From a checkpoint of a small transformer trained on Wikipedia.
Training: 297M tokens, 4217 steps.
MLP neurons of a small language model. Each row is named by its layer, matrix (gate and up: input weights) and neuron, and shows model dimensions 48-175. Each number is 500 + 25 x the weight over its row's rms, rounded and kept within 0 to 999. Numbers have three digits each. A neuron's up and down rows have the sign that makes its largest values positive.
After each neuron's rows, "fires on" lists the tokens most often at its 100 highest values on Wikipedia text that the model never trained on; "fires after" lists the tokens most often just before its 100 highest values on Wikipedia text that the model never trained on.

L6.gate183:505500500481466486481543509520505512501496507517494523481498520494519509480497526506531530467505498500500502525502495523498498534505518507513494471524467538478498526465485484501489522519475433559566488531515476498459521467484510496522544484500489484568500524473498506507441516528511516498562523518507515483561466530516506488509442493524509511482511470514475441495450474501493496441482
L6.up183:528506521513476474454529518492531514479511495528484508470468505500514505501456520454491506524494516504499486527507562506468509537470480524504502469466464542489488549457527464472504549499515476525563516499473463510458484445484533479497514506498413510524507490501520500498494534529522497518548496502495517516562501508521479482493427498475506489470499470529534476500462476507441472490530
fires on: "|", " were"
fires after: "  ", "."

L7.gate167:533510521519456502531536443482505503514529466499484511455521509541540471484512478499514549473525485497474512546555455518494475519507501507463514480454494501491483518480502483542512504475520482482475486510518513506488499447507455486480507478547447489472518521513519499500506495507480544496466519485515474480480482498502480532507484512506499490478507469541494442500498486466531521530508
L7.up167:484477506551522504517537473524516519502486525487500440454490503522501513512508491497485481550502476493494493488532483515474505531504499512497551507482498519494486561492519519556491490499453453513471486512511505523470496474441444471518463488506504491493476526578537479506498504498470490492504559496489504496492465496524504475475470499515512507481500513519513476510471478484494500526501
fires on: ".", "|", "2", "8", "7", "11"
fires after: " (", "  ", "′", "{", "."

L7.gate172:488529498495522533494496511490513494482520473488468520481463481495534501505514515516492507491533474503472533418467501517515506462508490489494499516452463508538470502524452471515517503460479517549434486483467484506478474495505511548479497509516523511481453468504469488515535445509523495504473475498421535503479506507517493494483444528500525493485458481501487495518493492517514452491525
L7.up172:530503494501463491489505467488515480483504490522492516507501524534490493488521490504510521491498467536448545492485518455502499515503503503515511545472529503484500517509487487482526503496524506506519461455454505512535499437479474543526550540463466523499494535494565514487527523481488517459474517444494492467513497496553490450475470500480536513503515475532515516541544513434511516475511
fires on: "\n\n", " 2001", " that"
fires after: "=", " February", "'", ")"

L6.gate257:491470503524440464449499500483540531527493517507463525505460508533457480479475479503462500538492524469488477535483488513459519541503503493547464516481514483504489521483493466497498485487531495499511477478448528497482487446469503488503509518521519474484482478515485545521494468475529476466508530513483532475499492528501503475522521525486496496467549496466483513485506480517476497519485
L6.up257:499499525510521494493519501517554475510457529471537500473544508531489524487496553523476553548507523463493484525524486465496489481513505513505511525507489505496469535472518487529528470500529475538503478491526491472519520523519443474450534514483484508502509505456459570474504470548530515508492537480472463508510512527479443537496514513481509482524509494515469476525479501495488486462508
fires on: " |", "|", "\n\n", ":", " points"
fires after: "\n", " votes", " hold", "  ", "%", "|"

L5.gate271:500473482471524526504514462543478445484519490490453550469511518538457486474517488524502543531503542471526500500544490498400496497493503526501498500506506490512498537563472512490489500499491456497538507467483510523480496497513513512473495514536473507492520449516470529442502535468524478509529513489502542506535489476489505468473512513510503509495483470501487503542491459541472501516521
L5.up271:496490474503489471527514490510533459482504510503523491510476512527491494447537480490524466518520507497552534485491566500471507514506532538480545482474506515532502494473488489479533525480480483477485538539471496456513542487531483495494489445535523493515486510489532502527452487515512524486501528480507476538487519523491535524478538536489496485554535495511520482463472473506480480538490
fires on: " 3", " 17", " 21", " 2", " .", " 18"
fires after: " |", ";", " (", ","

L9.gate107:510586491556453479469514540526523447485507513528473542482473522483484480510462472502501457469497502471500514522506493480504506511504483500489503528507443484468463535518522465483491518499513480535557497546481510461498520533521492537435510499490527447534465505522490499480513511498527558478542486496522526529503513521503470558525502502514535524533464473516467493521470524486471505488509
L9.up107:504508510478507496500498485473510507506534514539503507514480507492501469519520507505533515452466501523540513483528497485563502483510507511481456456465450516452503514479508518510543508505546528519521516534490497472434545482509481530486505470477516468523511499483502493515493491490524503472511431490480482490509557457481500571436471520512524545478500535492520501478480485493485500532541
fires on: " |", "|"
fires after: "  ", "%", ")", " Total", " 0", "ore"

L6.gate236:516472504502569499470490505463501506511506517483494491462534478505489508502520520555501523499527542513505519505491472483452506518518514523497535510476516472499486494542487502509534481538448461483487480480512520497446507487508516495507494505505550507517523567506474516537474478479480512485484551551523471462462503514529513496490477475491541495482480515478473474497478538509462502492481
L6.up236:495508466463490528491516528491480518533494503474512507501480486518515497453478470543470501477522507541523522503469499500492486463493477546457525475481541471485479512518535501479533532505516523526523496453521534507525499536485514462505496459528521538471502503487521525514514479488481470526499518494512471459501539490511491483500506497501486452521462512510505499468506516568506520530463
fires on: "-", " 4", ":", "°", "  "
fires after: "\n", "|", " (", " Year"

L6.gate18:491474475496471500499547499529546530507466500519455529509467520511507467478534506494456489525490479503517523481499508539438485510506515460504496500485469494534498515473468474498497519502492452492527495491461485483514517499492496504537564509488526502527476483514527496440473493485535494510547492518499534542501476513498501481535535470445515489507460502450490542560545472484476466459495
L6.up18:498508503526497511491534473464512539487515491488548546514520468528509534503476495519507531552510490538541469487522493508515486502517478479471523465516474500519500521511530503459451472476526486549509489491510493460507501522541538498541522501479507523533459540487487455472479553552523508507532477489536477501511500531514478514487507534479527461508504463505476533477481491477519467479544
fires on: "0", "3", "7", "ial"
fires after: ".", "–", "tor"

L2.gate232:504484503517555500535504489504513487496536543519482504495517514518492512490532510519467550452531516521507489465527488491477451497476458523465499506523480491500553426498542484469525486495471471499521514515489482504504507473539479509553517507501495509506478519491514510514496477484524482514500478519484489505483505517496486489527473519512507469472506515576506501524499492479547488478492
L2.up232:520515566532459506550521511483483517507508521524471519495539508481462474522530404507500495452471518526506526492499491508507467475507533518544509465543480517522510517545506457466535487530470499474515492460487499477494512505460495485480511506504500520524521507476480444474520490498505534489517526511499500501488511484468478517503531544462536488488516473523497489466519523502491521521481
fires on: "z", " JPN", " Mas", "r", " Sal", "oi"
fires after: " |", " Su", "-", ",", "ō"

L7.gate1:475481503483482524484516495544483489542484454508507484497519457502506493514509543509556510506476504521524517471486490454453490467480506493482483467526463495554507508523476519495489515472494528506508500486520517525534499514481505498543518501536546477502504468506507506539483460504501513529517519470486488471513509528431485505511453505500535507530444471472479527526556513502549520508491
L7.up1:470462503505478538498446507518507492494513447497513499468471482518483495494507532491516491500521525482504547467479533472463496475433498494513459475507524527506541506495500499475548506482512537518552493473551441504486461506477499522494489477505481477490503478506502503527516473533482546503497510432484512493501538545439506513498443572489521509500524488488535508486550526546511496500532
fires on: "|", " Nat"
fires after: "-"

L5.gate278:523541508494483478515505479518506520441501500476510450494506554523500490541523501501466496479495494497504524487506494523518542505524521504482477488510506503475530519561481487508456511467491532556494455489481469460528536462494487524535545505523510482539490500533435469507529504479503474467529507508474540464521488539497475509524513487477506505523517505468486512473511497508520518531545
L5.up278:494497558514504491547501458496454477544517481511527513462512476496487484511505470493488469487484518511529500537495491526516507529499507473515440453475522516492479510474516480525513519469493549481490512516563501513494515525475553516496488485508534496481493523522506470526495437509534524496537476484442503504539557533490537521493466429506473491492473477504514517499495517503519518489510
fires on: "|", "fer", "R", " singer", "ts"
fires after: "-", " IS"

L6.gate304:515510461504478491500510477521485496526504519484536499487474514510510517517524570557502520546498512476478487483533506483490495472496523457486522517561486499445521478490507480509515511477514476473493509543506506485484484506466509465551501507540523513497520491460483467499508540491488532511496485518560501556481466503501514521524513472470516509501527485526501531515493463488481492443509
L6.up304:473495498492481455495472488533545457523516482500471507502530539482524513496524484461510545574468489541535505525522487512498505491505467497498475448526480476491498565468468447567487500477533495521544464511526519480524526513471504489436504520515473482504534525481505525484526544537481513487492519503504488446479477509543512534482490536559503466517533511536501511491498501513483517485504
fires on: "4", "1", "3", "2", " the"
fires after: "."

L9.gate273:519479497479536477467491474518483477487476467464522489476504497458476508472549552503498495495529481515455503468507451478467537516513505505502480556502492501523492525473504502506537510464495502517432468486509486496453483518491477466498484536498476499501512451554471506480492486520517515482500516514481491485491475535518484478491470525485518486491462476506493506521489515471510497475489
L9.up273:495449478474511500537482500518485474477519518433504475480540543511498471501533480493544452497479541511465489481527481483511506492507483539476449492493513478539526480480482486490508515489495526466512487539483485498515479495505533515518500510482524508503509496503489505504493481526477448466480505505445519510505457527523495469526553495537490480519519526521509469496490524511523463520508
fires on: " and", ";", ","
fires after: ",", ")", "."

L3.gate290:512464513530563520548495482506469480459502537504498526460488496466454545506501489545517471490489499477487477507524473501502543544507485531537477485505498549527505473520509506525482521533461490513423502488512489484496520522492494495501512465497521495510511477522476517487480454487512501514517501520509478486474462557511493485538514482509501514484513495540482501522557458484512490457470
L3.up290:499504466525505506489497483479486529486493490487478501524496515586528502503479520540488517418506519491472504521485481495512489538494483548499483487523465512483525516459512491518493505521492496513467547546566496465515517449498515459480523490469490500485503492547449520491543496504477544513496466502502495495493484523499485521484520476493585528502526501511530505496514480446541452519513
fires on: "="
fires after: "\n\n"

L5.gate80:525518504511532522495481509529482497495507509509524508484487523531484482517494550501486491549481503489523514459515544511524496481498446516479481479513466500499502534526503501494515517435536525508485534472520567506504525511485459523499513466542532481538478487513503457534512526471457473454524530509514513450485493506491503506488507466514543509514455512469481492499508482498497523538476
L5.up80:461554543515516519504463479504500541477499475512493474500500480487490504525498471515485506523487510493539521470516518515496505467505466512529490504492466493498515517536518519497449491457458484486480506504516433473485454536492501530482488479520424493485469522530479480550526503470483493458501474510479489487484480499482553548493444521516504456545506501485493535539443498546498499510469
fires on: " date", " place", " Total", " Vale", "una"
fires after: " |", "|", " Release", "-", "as", " first"

L6.gate122:509539499532521486496509520518461512484523482522485492514515563496511508516468510480515497511481462512529526512498503467517510518529517502510471475517493519498522474470504473518462501486481536525507510541531476503527527476495497498517544463453515487469491535513466484524509504436513480528513491487527507483528532512472521476469478515498539497505529467495468557535485523540455523454547
L6.up122:461508513500550501491484529486471479443514478523518505501482509470523495510462511489505460525482459474534488532502511495531499536486463537477477438504508543500512523525479501517478490507478554483495546497505509514502481471490488531484495470483524480486490520507493491481492521486511513510491538523504518468514551559477521509492488509515521512514503530509492487454482502480481479490508
fires on: "-", " 1", "40"
fires after: "-", "|", ":", " |"

L7.gate261:499486520528480477493532500476488485500467468534520456490490551512509516474482525485543516476502493503477453530448514472537462565522490489500516497524510486478539512503512515499472454505519496473582483502495490479494550496503498517489466511469506510530488521496450464473505482510534486507505479507509480513494526537472509489481485481521502487491489530527468506510496478489481521476505
L7.up261:500452515513492465519522545501497540481501526498460531486469463481498500518489490483521522498481479531501501485516517474482500481512505515527516489540512531452515480506439502467522505499498477514484521484522508482490499492489519444462492528484486506479510511519525492524489498533471493530495538497494508484516535483537458511483516496499510477471565495505528491487485509483469463512548
fires on: "=", "|", "35", "36"
fires after: ",", "=", "  "

L2.gate134:519527540494470497498474535554470469512510496448492529492517520523513499541500489516455534530484579456520525491477526488502486522480577486509467486498489518504515499489508508499523512488517470501512509525521508486462486516498498523521534499484478511490477476510482521492501465491509495498541540480479519542514456459490526443521523514508496503536538485548492489496479474545501491502482
L2.up134:542545496468485498529535521530519512527495523447506567490503542514489490508501494519487510518473537488522553495486515491492491529522547497506459508504460517494500507512488506508494483504490488500512499493546542516484527515478496485527509484504494529510501482507470518503501480447493500507540523465471493526512488468517520439527519502491498537513505519558510473496490478541518510491453
fires on: " 18", " 17", " 180", " 160"
fires after: " |", " in", "|", " Center", " In", ","

L9.gate315:511496512509493524517508513553506467507503488518463512500524466485541498466474506519494524494488544493505523463506507508518497521533520501507498482526529455496434530461509530484478544475522493504491472481491514486528508492515473475508509525528510514475503489480513501468521502521497460456527536510573504478534472494554517471545471521561527442514495501546483499498469483492504526513506
L9.up315:503483497491493562527504543548514488455524492517529546501520497489477528452480475507465480471514459517503501525540557477491474456499443519505509512511487498498484490501509505482483510482495488468486465506519522519492515465510448523480455471499514489506446521477518474473472496478461531483527559512459517483520492510503499461501514542506506512482492502507473476474467522533531501498479
fires on: " (", ")", "3", "2", "5"
fires after: ".", " |", " (", "C", "F"

L7.gate35:535526495499513538523528486505491456483496489516484537513477484491478469506507500513548468495509481514471452503497505512524476509490470477499503549472508471500466497543485475505486477533527520484488495448529484442514530446489488482483501498511476513471534501528517466503502497479512432465457519523462473498485533469515512463533495483496509471558461519516500527501498510470483462505509
L7.up35:503475496508513502495511510506492506463485493517486513499483507483485517566530530500478440494513466518490465500520518507507525502492464475538471462516516460507476516479500466489478507493523552528499518476511461486547482461474518472520507490520441515485494485551528506543525519538482479516479487541492516493528517524523514499550464539529530518547458529481475483477485492494462464435501
fires on: "2", " 5", "3", " 4", " -", " Inc"
fires after: " |", ":", "−", " (", " +"

L9.gate263:530487536533437498478519505458476460523486498500506455482517526500453473507535559484526490478524463534507489496506472508520494492512471495496483492491459518484531514478510505498528516510497544517494509474509462519439471473518502510504540482485491468519535521500517505495482531526528490514528453510490513509539506512498458535522502479482539506479467522479479523547510531488477505452538
L9.up263:429518526483477480541529526485449471483483512526486517474500530495540506529503463473513478526505492512485511480520483491515473521483482471479484493498510517486465489503457511500538510510487477477506476518486521494504503519517533494515504498501527494474494455504502486472520519503517488505476479499511537514509532452536495479484480540478497469494465531528461502459474552466473461506475
fires on: "="
fires after: "=", " ="

L9.gate14:527513467469505505480500514520489493481470506521497488520528463520527475511515449536528502513488514489499530518507503496522497503485470537544485537473527479508517498487509504476484465478439498551538488510536464515547492508494530512510452477505518538496515492502471532507485515506538489491500526453517498473504506524504482527504480514544471462479502498529489464512527505481506532506465
L9.up14:535502440482465517515494512524500512448467486504509448496493498520563477504558471505495521500531472472497506490472551488491502486512511477504464507519465469512470491521505441495543499538512500471518508517494508496516535531459519483542512479491502520489497454545462495481503521521484473483487528495490493549457487512445519474516545501493528462500501471483511503512505473498529461493510
fires on: ","
fires after: " 1", " 2", " 3", " 4"

L5.gate190:515493439484478483476500483500530494495466496492494513482502505528493495472497530509458485515492479524509443495503512497462550505508485470506514477485513467469489601468495527531487486500503497508487556476526489482459485455488532517529491501449556517445484465489532522530541485498496486482493482536500492463461492508507495487466435469534490507520495496506479472492530484516520500468518
L5.up190:487494496487535492498483508535496487504497529476471520475519498506563558525488492539507458501534493505516554474527488521508531445518516490489454525541526492514460513522493514458506501435504497497493518507480506532544531458523489472571522496494497498468503486495496486517490533492475465520531454507506496485535479493480529501504468491506523506498514509528469521506529495490523500487512
fires on: " 0", "os", " 4", " win"
fires after: " |", "ár"

L7.gate290:552503531495512529494461528508470515454527529471496534469544514466472492472499507479513461471495511500466514500491497521504526520525506548515515489513484516539479506520464546502512474502492518485548494472496487494487485475494529499497458500429496513520506487499477485494514514513498474517550549477500469480492509472520504541475477509542479494524486544492492531517483547462567501464455
L7.up290:519534491518474506461501493517472486487491536543500493464499480459486526566500538496481454484532468488483527540500525527522539459501496525506485492502471484524476496467494475450469542541507544538508485481505493479487506501521521481466517464524521514524477495521452508526458488501502508529537478484509515546491482474520515526532471487514513508534445462494500515483483503479509511518500
fires on: "="
fires after: "=", " ="

L6.gate166:539470517537514499518476479517521502489503502492516553486516541487514469482473504517508506495501496522486506497535490488571490491514481488470473443537467542506536509517510508503505471507505544524515462498480513504481522525526459507471498516473442524518481485504467508531499510522480488511530512506502517491523518479521502493499462467506506507514509503491477499474481510466543510461548
L6.up166:520425520496497514483485496520461492498499515481497474486485486425519480511514538461510479470541478505485457533495511556491551499496523524515486507524494505495494525473451476500485483518495503510523468501536504503496510449517520438483537486506507521498518527542506513493504496516501505518487504529507475555486480503479485516466462551523507539504525525489517482494498471478500520496521
fires on: "="
fires after: "="

L3.gate44:557513520495497513530512502488458500511488489515507533491499537512479436501480474486509470521481501499481480463479511508476517520508550497517462480530473503475484515482478500547526508479523481507517479480480522481503543517486528472489482482517473477480546455486505564486510495517520479526526550496502513499537498491499492503488515511459497484500500443460473521506524463533454522520491
L3.up44:509483521477484491496500507506490480479509485463489522539483495474499492534527507494495477523473547521459489501558497482519497499481473490480504496505548556529485503521513509431464495476524474536553492486473474481492496443481495515472534520473503506478477521461536524457501471506533496457470509506471527548498499494479521462538435494500513508525550518558513491501518524514476501454499
fires on: "\n\n", ":", " Stadium"
fires after: ".", ")"

L9.gate125:469499520495485462445528517503470529554503484495501493478507523522516532534487511480483517491468502508512515492509507511522502513517474457549450443506428469525501500469508503459513500511462491570492465473522505484520523524499525463519465496497472497511444477487489527517477487569513490491539458485505515525531456493530467474507490535530472505508537469551502486499503502506517493494538
L9.up125:523512471476500497527520517559526493505515486509483480500521501532542507518461478492469517533535552509486523514546529522489487502537516535505518472524526510482461570454476500485536510506515504521502441471508515529510474518521508515514526505509500519530527500481489503505501516513496506522489534495530468506480517468565484483550507499498570464534531495505480523545471496491490475482490
fires on: " /", "}", "6", "4", "1", "0"
fires after: ".", "2"

L6.gate58:484506482469486497514508530445485502545494527482500485477497462503472490476505516497536487458520523513472512488479517517526527504498541529509527491497519510493518494491509533515498481543498509509489467514473475512465502478503522496532526479472517475559509511469517502511471456506493487531505479502536502468525499513525497515512494473475471463492503527521486498487467551479515554494465
L6.up58:527532542543501503473482517528500512487514473502498510474505487464543523528501502506513528497493498530536522444522493501540520505474433551523447496548442472519515493460509485481497509473518508500480478537482494491521496439522503513476499516493450510476485467483487484520533498498495506506507492486505466513494542480500523472501472478494489528521459489537492485557495461496520473482496
fires on: "|"
fires after: "-", "  "

L9.gate258:478459474498459487498551458492556485491488477513531451524499540501520505511480498478521494449505544513521487490475486517490479458542507446513483539517465468510508541452506479515476478495478535496504511525509487500516513510544521503568495502503491511508545517496527478486503487495467491505543460535517535492543459518531476512500482511483504501507517464514494550499515497513477510472504
L9.up258:525464517515497491519545530512520484509506514482506477525526496515533490497482501495503513506456476535554545509514487512494490493496481484499550528457513492505506534449506491482498487499485513496505491546516504471481509518476522491514512489489530484453491455501542532511520531476503522496529475531507493478509495434501504519484490518515537484525537472485454567503478483513528507540496
fires on: ".", "\n\n", "\n"
fires after: ".", "="

L9.gate164:477504464515479484506480501487476469485511515531499485481498516497489436496498483464559467493479507485490524500472549534507577479476498555502489457481532492520478508486463504500508511496517544493535551538466535527485509547538521552462485504502480482519475477527519537499502482501522461516543457479536506473523537496507494532505447532484524523474477510507478512541518509470493492508480
L9.up164:470506481488449455524479521515485486492531490521477517492502553504481470521491461476512499528484547496513520491508535526531491513527501511480486472507501499497492463474470483508485493446513532491547533529503520500528516509489489505494480490506495547537475490509514453503529490535507441511542478528504479468477528468525479528480509507454556507463470516485497479516455483492520514508504
fires on: " |", "|"
fires after: "  ", " 0", " –"

L5.gate123:488485486477531547555502481521486515468503474508493533551495496519508497494489488495469530509532530524512514551479524493444492515513486494535512486520564521485500519498510464503475471540501455499508540462531504472529478446468506517526526508477511491470509484502481526480511503470495537504481482430500519516500518491442475450538519516465522495475501477500546543468509503504477526511510
L5.up123:483513442464545502503470470524482475548528476518519485483502493488515551485477502456498538551560495548502512502493514473507489491512508480517438508490543485463534512502500490519488467507507487495462516498512478560475491515503515526502500476515514498518494449476434529519530482514450477521489503478553520504451499520497511503515453532491496505478511527543513470530505522505516523466533
fires on: "-", " Inter", " ="
fires after: "\n", "ung", "|", "os"

L7.gate181:480475504497483502532536527532533516462513539506521500462496555510516495505492472539460517479492501523495518527467495545482513530527510491467541552513496495497514505527526479485481492509488486441481562525484498489471502467517503556542483488475509530541549456494492539489513487489500507527537495517489507504530510503507497505505491520531504493512507494478498505497528507512542490493522
L7.up181:495489527483545463532486508504505486518478495479476491502475491523508501545528535469530505599441497508477528519507510524504519504497528452502507528504518476485482539499502493491456514545482488534501473488520522497516477523518497497539470477508513486514541477519469514543492505458536482483503508511516494527461467475473505478482538492500499515509531514488500491526535452533465517514532
fires on: "\n ", " 2", " 18", " 3"
fires after: "|", " |", "'", "os"

L9.gate115:501535490552489517493534506488496508501512477517469473487534552489512464494514506505483487460499548462507509501533509502440533529499507453508530524510529496488480518470463563534532498492528552510518491521521489479473504487521509495534555486513509464535522490508510517491468509479504459500494509504492463522500491507513494490490476458467539539491540467471491478462490474463482495530544
L9.up115:495490511498525505535509481494486453453502507478490491493538488505480502465496463479502460484549494474488509490462516526484495479503535515508525516479527500503482522451539503536515506479536504524500496487500512498565467538527521508511500495469520523487450467472482533525476492479517524514543580496493500491496497530487525545469530492497537431483496489472516488464530505543465513515531
fires on: "=", "'", "|"
fires after: "\n\n", "\n"

L7.gate182:457462437481477502476500493503514517512498515497466465461503436555484499531507493465466485500484533520495502497493514504506494467476503530508499487530508519514537456451461504531503534541495496500541540509482478523464506489510493498523458534480493474493479493503530500502461467519502548511516481536546509491468492497525470485493491490547508500455502475437525506484546528475497450490478
L7.up182:469433501487445496508524506508480475518477461525511537506496472504489482517489483490456489523431513484503523519493504493469489481481495472497453513494508479518518514498511525471519504535506505493545482491507479489540538491509465509457491486502490500508491503520462502513452493470482520518488513489483520489508487517459477487478532532518515544511476472466493497525543428522529480550505
fires on: "=", "red", "Early"
fires after: "=", " the"

L9.gate257:538479465530502494530529536513486511453448511523575505506471514503497501533475482536476451516520466511512490482547501496451490511497501530524484531504508492489463527444496475455514470479523483532511557507512527490517479529515448508467519497475509525470488493460492486506521464539465502469520563522517485526491517494500486477465542505497531467526496514509469460507483464496529510497508
L9.up257:500529488504488494510491519475497475515475488514504513489496507490538519520533535506514517468524490481499481493483502510491498512519528495556494479506503491515468504519483483527489470545528469501557532503522495506521470465517488473537512480497477498485529507552519473514496432497490513533535522491508467477466559501497445448487490482505541456451510475504487475498479471473498494479514
fires on: ",", "'", ".", " that"
fires after: " 1", " U", " O", " 2", " 3", " A"

L5.gate79:515545499484496481508496474518500495508469530477452554543541502495511466490482512496483471514495490422526494466446477514445527523510445528515493501519475489529498483532521479539544468520512510486532516493496476509521490457474514539512482486499468484484463489490487525512501472517513471520511504474445556494500489537465485485521491517537478466470492495481466520462545473558519521503489
L5.up79:502520529515530504506502480556488478488534498563455469498469526449455532517496520482513495539478510493501444500511500482463501512495430533559538521476508507469492520477543489510476524535493474494532499497503461454494531526490486508505498512482490475483477518496479444484509526475533494512494518523461539506522507525515520465528493507484497487491525532478497522540490497526467488500559
fires on: "-"
fires after: "|", "-"

L9.gate117:550500471522489485515511498499516498516540519504464485472531494531503443481502508491502490480442548491477532512501505505544499508490478479488496521523484527543449549495522483509485504485505504468493492477515535550500529521506446522516472510512533524469491446504519527479465535492547498525508545526526459505524478471532510485478488469479534520468502517491467547508513524504517492467472
L9.up117:498474485509498499504470545483504520553512507512449487536475509535460521533508548540494499540515519481537502510511500489545526497519470476487477493490506505448489454501482500524477504485496538566491511534478462465473537524524519504470508480519481461499517532464519508490496475515521505490512470478517499495499498515512504523541473506497429529536499488504482495530498514509508467512468
fires on: "="
fires after: "="

L9.gate267:504502469483478511488519488530529485539512522546558516496504524532496507490511485520485515499538546458520456519497443518520472507511485533515505514467482508542501498507534521493513513470537496485521504491469471536481498544544491493527498473486490489495444511536524494466496494517495505501517498514536548533502504505507498479513494475465526482525452460499454495551499486516514534510480
L9.up267:509497472509444480482508507505519475459516487486493463477491501486516492478519499507524462489547501484529507475478504493474496525505491489490493535506485436511509477528471552458478502492498510520484537528558497495509492488508499482511489479512537494499468459540516514446498540512479517519469516495488522513558493510500532497484489491492506548473435482506500485543537520513539477501462
fires on: ".", "/"
fires after: " v", " M", " N", " C", " A"